python train.py --num_hidden_layers=9 --hidden_size=192 --num_attention_heads=2 --num_key_value_heads=2 --head_dim=96 --intermediate_size=768 --vocab_size=8192 --hidden_act="quick_gelu" --norm="layernorm" --norm_place="pre" --norm_eps=1e-06 --positions="rope" --rope_theta=10000.0 --rope_fraction=0.5 --qk_norm=false --attn_scale=0.102 --bias="none" --tie_word_embeddings=false --parallel_block=false --init="normal" --init_std_qkv=0.0388 --init_std_o=0.0 --init_std_up=0.0388 --init_std_down=0.0 --optimizer="muon" --learning_rate=0.00486 --lr_mult_o=2.0 --lr_mult_down=0.7 --beta1=0.9 --lr_head=0.00434 --max_grad_norm=0.5 --warmup_steps=200 --schedule="wsd" --decay_fraction=0.856 --decay_shape="sqrt" --final_lr_fraction=0.02 --batch_tokens=[8192, 16384, 32768] --max_seq_len=512 --doc_mask=false --train_tokens=175400000 --max_steps=9208 --dataset="wikipedia_en"
MLP neurons of a small language model. Each row is named by its layer, matrix (up: input weights; down: output weights) and neuron, and shows model dimensions 16-143. Each number is 128 + 24 x the weight over its row's rms, rounded and kept within 0 to 255. Numbers have three digits each.
After each neuron's rows, "fires on" lists the tokens most often at its 100 highest values on Wikipedia text that the model never trained on.

L3.up456:123130124131121113146101132149136181142164125147193144089112105188070108105150117104130112150133152161117109159129114146119121139118135118117140106139098147143143150125146130104107127174137099128151139139107129145162105117099087112113119086069098139083103116125089140104081089107143122139148132108082098159137112110118153140100124148148150163137116108137114132128118120094136136132075
L3.down456:120129155150103087152094097174140096161141095130123104088143143110148150121139118162137117165155081157141140105117116185126120121164155162118111167143147153087130132097093133104084135122085111130128162139102145126163132106147089129135107112127123180124132115122134089135136116132092121147132147132108193103130148086112137106115153079107144155146128134130118150145168123170165143136138
fires on: "c", "ic", "the", " |", " his"

L3.up716:176125162125158098121137099154172152054126110158117130139110089107125137104137137132112100134175150115091136127154127137101126148152134106138119152121100100185146126098085107153102121102149092100150152082126107100120115124137119172075087106140142159100139158131118131126145103147121145111115153099127103153112164134132129135149110136143124129133128089112157161132133101096169148123133
L3.down716:131148145102111112107138071123092097147145121092126109157181150125112107140118176108109135135120115136104112138157129102155122120134104127117114170137120186154172111121156108089121166152130164145100119128118119127086162143155126101107116066119100118134137098155145159120141105104090134084169140145158177123106135123133130159131131100143139121099176125115097105135151110148126141090124
fires on: " that", "in", " kn", "he", " Years", "ing"

L3.up187:141133116132120158139104112166111170138126151107130127105086107126120143133200150125171078094124134141161151144116087144104159111164135111161120146111099140104177095103155079162113130193123166139139093124134118134156096164124108109116108116135114140108160063126127078127141167143147127144153092124107161108139146124143150099172125129166095146124109104184114158105114115126105080137079
L3.down187:140173089122091168106113154166078156128165120100141153173155139128158114134162121088158119074112135106176192129203141103124132138131110146106157142120111125117149086122103135130114129106119091111127142117114124110123144126119096096159119095127101083107107101131145150107136172141129136141114132179155128160139118121167129108116117121139106163110130131141164151125116122126113115123111
fires on: ",", " is", "ber"

L3.up593:116125118186131156148123112105151150117126154141118124102097132102098170120132148121104136096159100187091114106104143115105123147173127120135155138105074135168149094123111114108170104167103138128131170092158110124133153115137124116151108152161148126152127107122144173100146145119148157106160114125148121098130132134131203130102125105152128152082163146078113105131149106192131115130116
L3.down593:146129170128112136113133121149145105099138122131181182113152085150080140103114125110103143115111119122111103120118083102150117131106157131118164131136143089173161145128133134113136133121146147143140143117080105108121162131115143126109131110124140101135092167108178126137082110126110142147091125152114069216122078114120144129153147143140150103128136130157128137160148107089153132107125
fires on: "it", "3", " ", "ach"

L3.up504:159148088171128128102120109119170126121159110107108120098112141107145108090147146137152154158155161097139142109122107142114097147132113131136145141120071169083138169148135144142112131136112119112152180140130150134100129113134119095142125140185130113167131108158075113102100138133133095095122116109153141140091115093107131102131095132130103095131174165108155131120096138117143130147122
L3.down504:129168122127109104103085141106097112145112113127153121154126103141125150137112151106095119137119134142095137124204117175104123111151088134099074178152134149139140156128131184139148151118157129128142176090164126161109130076130154085155145111098159143133118161080093142107144104104101153125100146163142113100103148099078080148103121113107166103123125132117134139122171149183132162124141
fires on: "e", "es", "b", "ach"

L3.up151:165135079162097087128078119133111081106178110119158103169096130115115150115148125115172175077118154137120158143129116115142120108128136103131130134169138143069080096180136137135135156119162096100149129133100108158135152144104135121119139119157123114126184094116140126130186186084132122174141109118111143144140153111097115145075130134159123109148091117148127125123149146138134113192138
L3.down151:059128159136122186110119116132115138102122164148136132160194167087104122110105130094137084138109122123134120108172090115107127172106106128114153170134127128125195154174099144164116144122128138098164132115149159109123126140101126127093124113101137135138084118098133175123105112120169093090095148165133116129139094084135136119120118117111170088114096121113109144117091118110097150142133
fires on: ",", ".", "'", "x"

L3.up122:108118101140117107130128089107159104134117134184128151159113123150150128151100128131129174126178096110163134112173121161119093118110145155135114103099130138090125159161125118145135148139151166131111102098122082112086119124120114084161122093128091140154116097157121147150102124154139148133139145108096173123163119108136151182106079152119111136152121151142134117119151096133104095121169
L3.down122:104122145164158129131120125131116131085174070119131094139118143145159108118141093078108111106131087124124118089147131103112122174111121130157170090118117123123107150115131115123094124135112093118171138109137173123100121177157116141075109174131102126114115077144150097119133181158115127124109135136159150149127094129169150132139146096134168143130125098110142106103108100101128154154105
fires on: "ay", "'", "w", "il", "ed", "un"

L3.up95:076092094118133119150139141138149147120163150126128096080105138131143102133115100119164173149160118120156174104120142132135090167139127119161134144136151107069115099102136140122122125139126122129157130095121111109123070134117149096125100161146121140143130109127123100167106146153149097131172102122106118129156131108128147127134157122141176181120124144108106093117117106087057157168165
L3.down95:118105168117120096180142146140154099117140106130167135128126142162147120127138095111124143146133123113115131145105126156123090122113173104105114072124122129112110132160126132142158049095185094142168151113143151075134135146116101161131128183114101144158114086123144130146133142148117160132134135114101151158117132141122085076110090121126129098154156131139150105104114111120088130113135
fires on: "'", " as", " the", "ent", "ous"

L3.up126:134094154170143111126122126127120142154147147144141121087107146148136114121129085182125125140108141089146155143114100119112089117101142147095170124114130137116102157110117133117131099161145088142117118167164085174119150129118150110122117095131100140123194103135139142119122093138119099137149120134140100133093132149105152154115132138165145106100162189142165088153086161130116112140098
L3.down126:141128106134121092151104113139153145105074116086145129158123131116162146147104153114119108107138119137117121120146148171117098169147122122138113123103132111136126129166181110102134144112093147110158103095126120121118140122131127187137154152136160123125114181080129105138144150113138141091132132121163103175110124141151101136115167109129108101159134110093072179156103174121144123126125
fires on: "\n", " world", " German", " Chinese", " |", " American"

L3.up556:096154077149120116144087145115152123096145109136129112154132135096117172119137180119108144108103116150147135125150113085132154129187155143168170129083144154171126136148115120121131070125097135127165118149141119116165114119111126123139135143128123141116109160131152128130160087171162133158098094139146134132157152123150139124102122135156117161109138179080152141091156089101114137130145
L3.down556:112136148102127121130194103113108133106125142102114117124090129196163097110127126139120076142171131115131140145136094083119097125090140115114110142133113111120125151131163115127168185133097117124128151105099122126162104117162135136151159126123194131161131121098104120141108119095099116089146146130127136127137132126093139133121109127127185116092102114094146132121135124179165116106106
fires on: ".", "ert", "ed", "ur", "y"

L3.up665:146129151152144090145109141184151117136121145084138192134152101158146077098130134122138098110134112151137133116087120156096150126118135119127146153112123158086097159156138095095142094103183157142131111144145169090134097122107147139101134110149127120141150116155133158136114112128165099130149109128160133132135146149101132122152152149152129142133116149096125138079098102146128143102078
L3.down665:124129142121148119125132132177140078147144119135133155106138093158161138117136126104128103127128188104159133098118132111129122109095133161135169128164148118121075097139137160087145129122151127125132136105150158102137101124124176182148078128174088104104126156157123124112149166119112142119116204100088136137145086146125145129159133138125123096144090122101119171121105082148087135098160
fires on: " at", " is", ":", "e", " from"

L3.up624:142131141165159119131106087116140126086058120154158126105122100073146119154137133135137112119121141096124146140125120131122126177145131112165110108100098133121152124135135143154138141117149161132123149143101149118106124095135099127087113100097096142086141175113138150150128134078074084134107159154116170176136182161145160140188124160110142101148134103124104137165081129123097128121158
L3.down624:137111140136126171057100090149123118125165140161148127127164125116135116100103123105113188120146155145149117139113148055128093145134132150131150145134123144177120155116135124101122140131123134111122097154176155133113134134189115113107142119153140122120154121139151148102155160141138147113111125111125152156126116144087160137119112086139138143121089136122075112128125122112158110154101
fires on: ")", "y", "ar", " –", "–", "er"

L2.up169:150174136115139105132151136134139144133116135085163141119102141063129093130108176113145107144139135080120107103151166150103100126098129115086137145060111161111105164126160145200117112127132102106129125110121111109117109132153112130145117147102107167162090122153115118102178126138148152153099111174142139099123161161128158092093126154098118114145152084095118123126126156121142119135169
L2.down169:135113150145096110128127107124120149135142145148133106126132126115113160128161138136146117137131147101135115130161179126085154119110083112086125133127122107142109169130107144124104106171123110107165131100101110106184131137134174098155114147067151174107175165105147136121149069101124094100110130107115099126136181144139143143135157133155119113112136131082133121110126129124173169142123
fires on: " year", " day", " years", " months", " Conference", " night"

L2.up200:129141141151101172094111153090102113082142100137136117143123148115134111128080140093132106131123179072120147129131138117132140105095131090112164152172131141106157160077117140162106131127115115184118078150152131140137114130123157102117110148128146147121137077133127084122157082094085107149180118097132114138136146161121114137113098133184129095121105086131110167084135144098131092162136
L2.down200:146131094120119125112148120161101172142176157140119129126135132112096132141134135105099111098095161147071158139106124144106159168114115144111150085100133152130150097113115133180175178105101120134125102119057128141134133138148155123119129117128124160124145099095108144169097131112128133141128110157095115094140072118121165127155110132127163149123140123092127174133133124128118179174166
fires on: " W", "L", "E", " Be", " De", "D"

L3.up574:124143088178122149121115133182166120133126133123162147159181091133074132105124154110091174074106109142136092108111097105151185158133162117114098109058130170131079077112113116112109126146090089109146086112133132106139126133147120136152123161135176118141158141152147129158138145114138080146105160141152134106120084124140142131115133148129121116074137148145073154123114145132096113128148
L3.down574:140138127133121117140142130104111101132133079094086156083160118154146113127140102125100071125083135106140088127153125128171121162116120127153117110165132121120185135128146119160156122117117144158122115145148132152168112102162130144144152093135132105120115149113091127137108133128151099141093130147169139180135130152148154162148115143149115092110100157112175088141114087103150136133152
fires on: "s", "at", "TS", "y", "ion", "S"

L2.up518:145160116135137108087139130118120131118127106151144054141126144144161105170100167126137126148142108126109124095159138094154134105109146123091094126103126140133122129120110112108128099115099060114149132122113112151112130131135132152115139137082139088117135112100100116137133131147112152125169070105124151134131160160139086146145117147137215142173174052184113159097150156128135106156112
L2.down518:130104172115093143138098071166118142130147143121178063110184135151125173092095144086129113154106153122114152140101143125158131152130165131127143123124155141104133124119110143153141145093113123108115119116146095136089176161121126152105099130130158143134152125159142125142112138112117149131118150107098115130145119126117135108133110156123164115108144161110106131173142125114103158139164
fires on: "are", "A", "ue", "we", "ote", "ve"

L3.up756:115130134118126144137127131122144127116132181085077124162119143102112145166136110082098138085165146098134171130135143102115161177122140121176109121174091114093120101152121102086161152128145180111165117124124148151151168151098125163138101137116149091152149117172107129148127093070129099119156130174120127157150158137137156169147123137102118108132106120100096118090074112100146122119103
L3.down756:119106123089118115151119090105115143118105126159166125132134158113128102114121170151144172138098137129146092170063108113112147092153130092116142124130116130183123160126071126132105078155127114162122138115135156128128096104183104098148162102153065150124093160092121106143113139140120146123127130086110098148107121156141102101125128110167110108141138132175147139133158175148108103125121
fires on: ")", " of", " named", "ow", " considered", " place"

L2.up630:127100156143173172137109149145107126147113158127156130138150120110140103126141164132134110091098104127105097125079136111144137137116163091160147135116139121120105072119145123093110159066100132115105092084131147158132138114119102127134136139112114127142170127091121096149090124148153131097112107106136107110132187130125131108138144142129153179113148134144155111133101074087168145147111
L2.down630:117119157107147155081104174141152119116137124089109099128123109117099136146149137103079128116136155107137125083120138156130131132139144115085135132117109134084125119106097158146131173105125167156116145137155113135180162127099158119112175099140145106127123169131154152137173113128131142153165148142187117161143121117166098171132139131168131140140181120114130124162115102088144146138091
fires on: "U", "O", " so", " o", " redu"

L2.up332:127124148083136105124120107117190118099120115158137111133093151140173099140140113077111106091161128103133129151183105140147128105126113138102137117136147131133141072139108153118179144181150138085133180099108130133144102106120095130143118091086111108104108159145107126148158105112129161139163125098095104157073114104129105119122138162117137111145143175096106100114111162123132107180122
L2.down332:182138105156081139131123139143122155146133122133141148112149096118081111133155144131116145140114112175123121109017150108121128141154133089171154133127140116152115145105134138131100154092096065138111095147148163145133117106156134134129133139123143123128159091123124145109080153126075137127126135146138153129145160135152173125116138120117160118099128098128160189140128114135114148094134
fires on: "0", " when", " the", " May", " June", " August"

L2.up179:116093119171131126100134085105096149139104121068134194110151136155162106131112135108169102132129139158124067152122117141155115140129109119089127159159131145167112117149126123134166100141113126136143126120155106090123156091139135158157118129161074131115102155136106118121113118076111126128163111147122113098085124156167147133104125137074086123095115118090120121154137148106127145156131
L2.down179:124097114133148108138112156125129135172134097102154142146102114157095164157146121132119135173072137156138146143126154156140126113116127161128127072160120123121110112106127125100165097123136128099123184162140117159094100143132121147107150120127142132164162140169138178118154119117098129110148147094149130098105171105139121091132130160075135073122107128124135103131153147150138160163137
fires on: " of", "  ", " USA", " NCAA"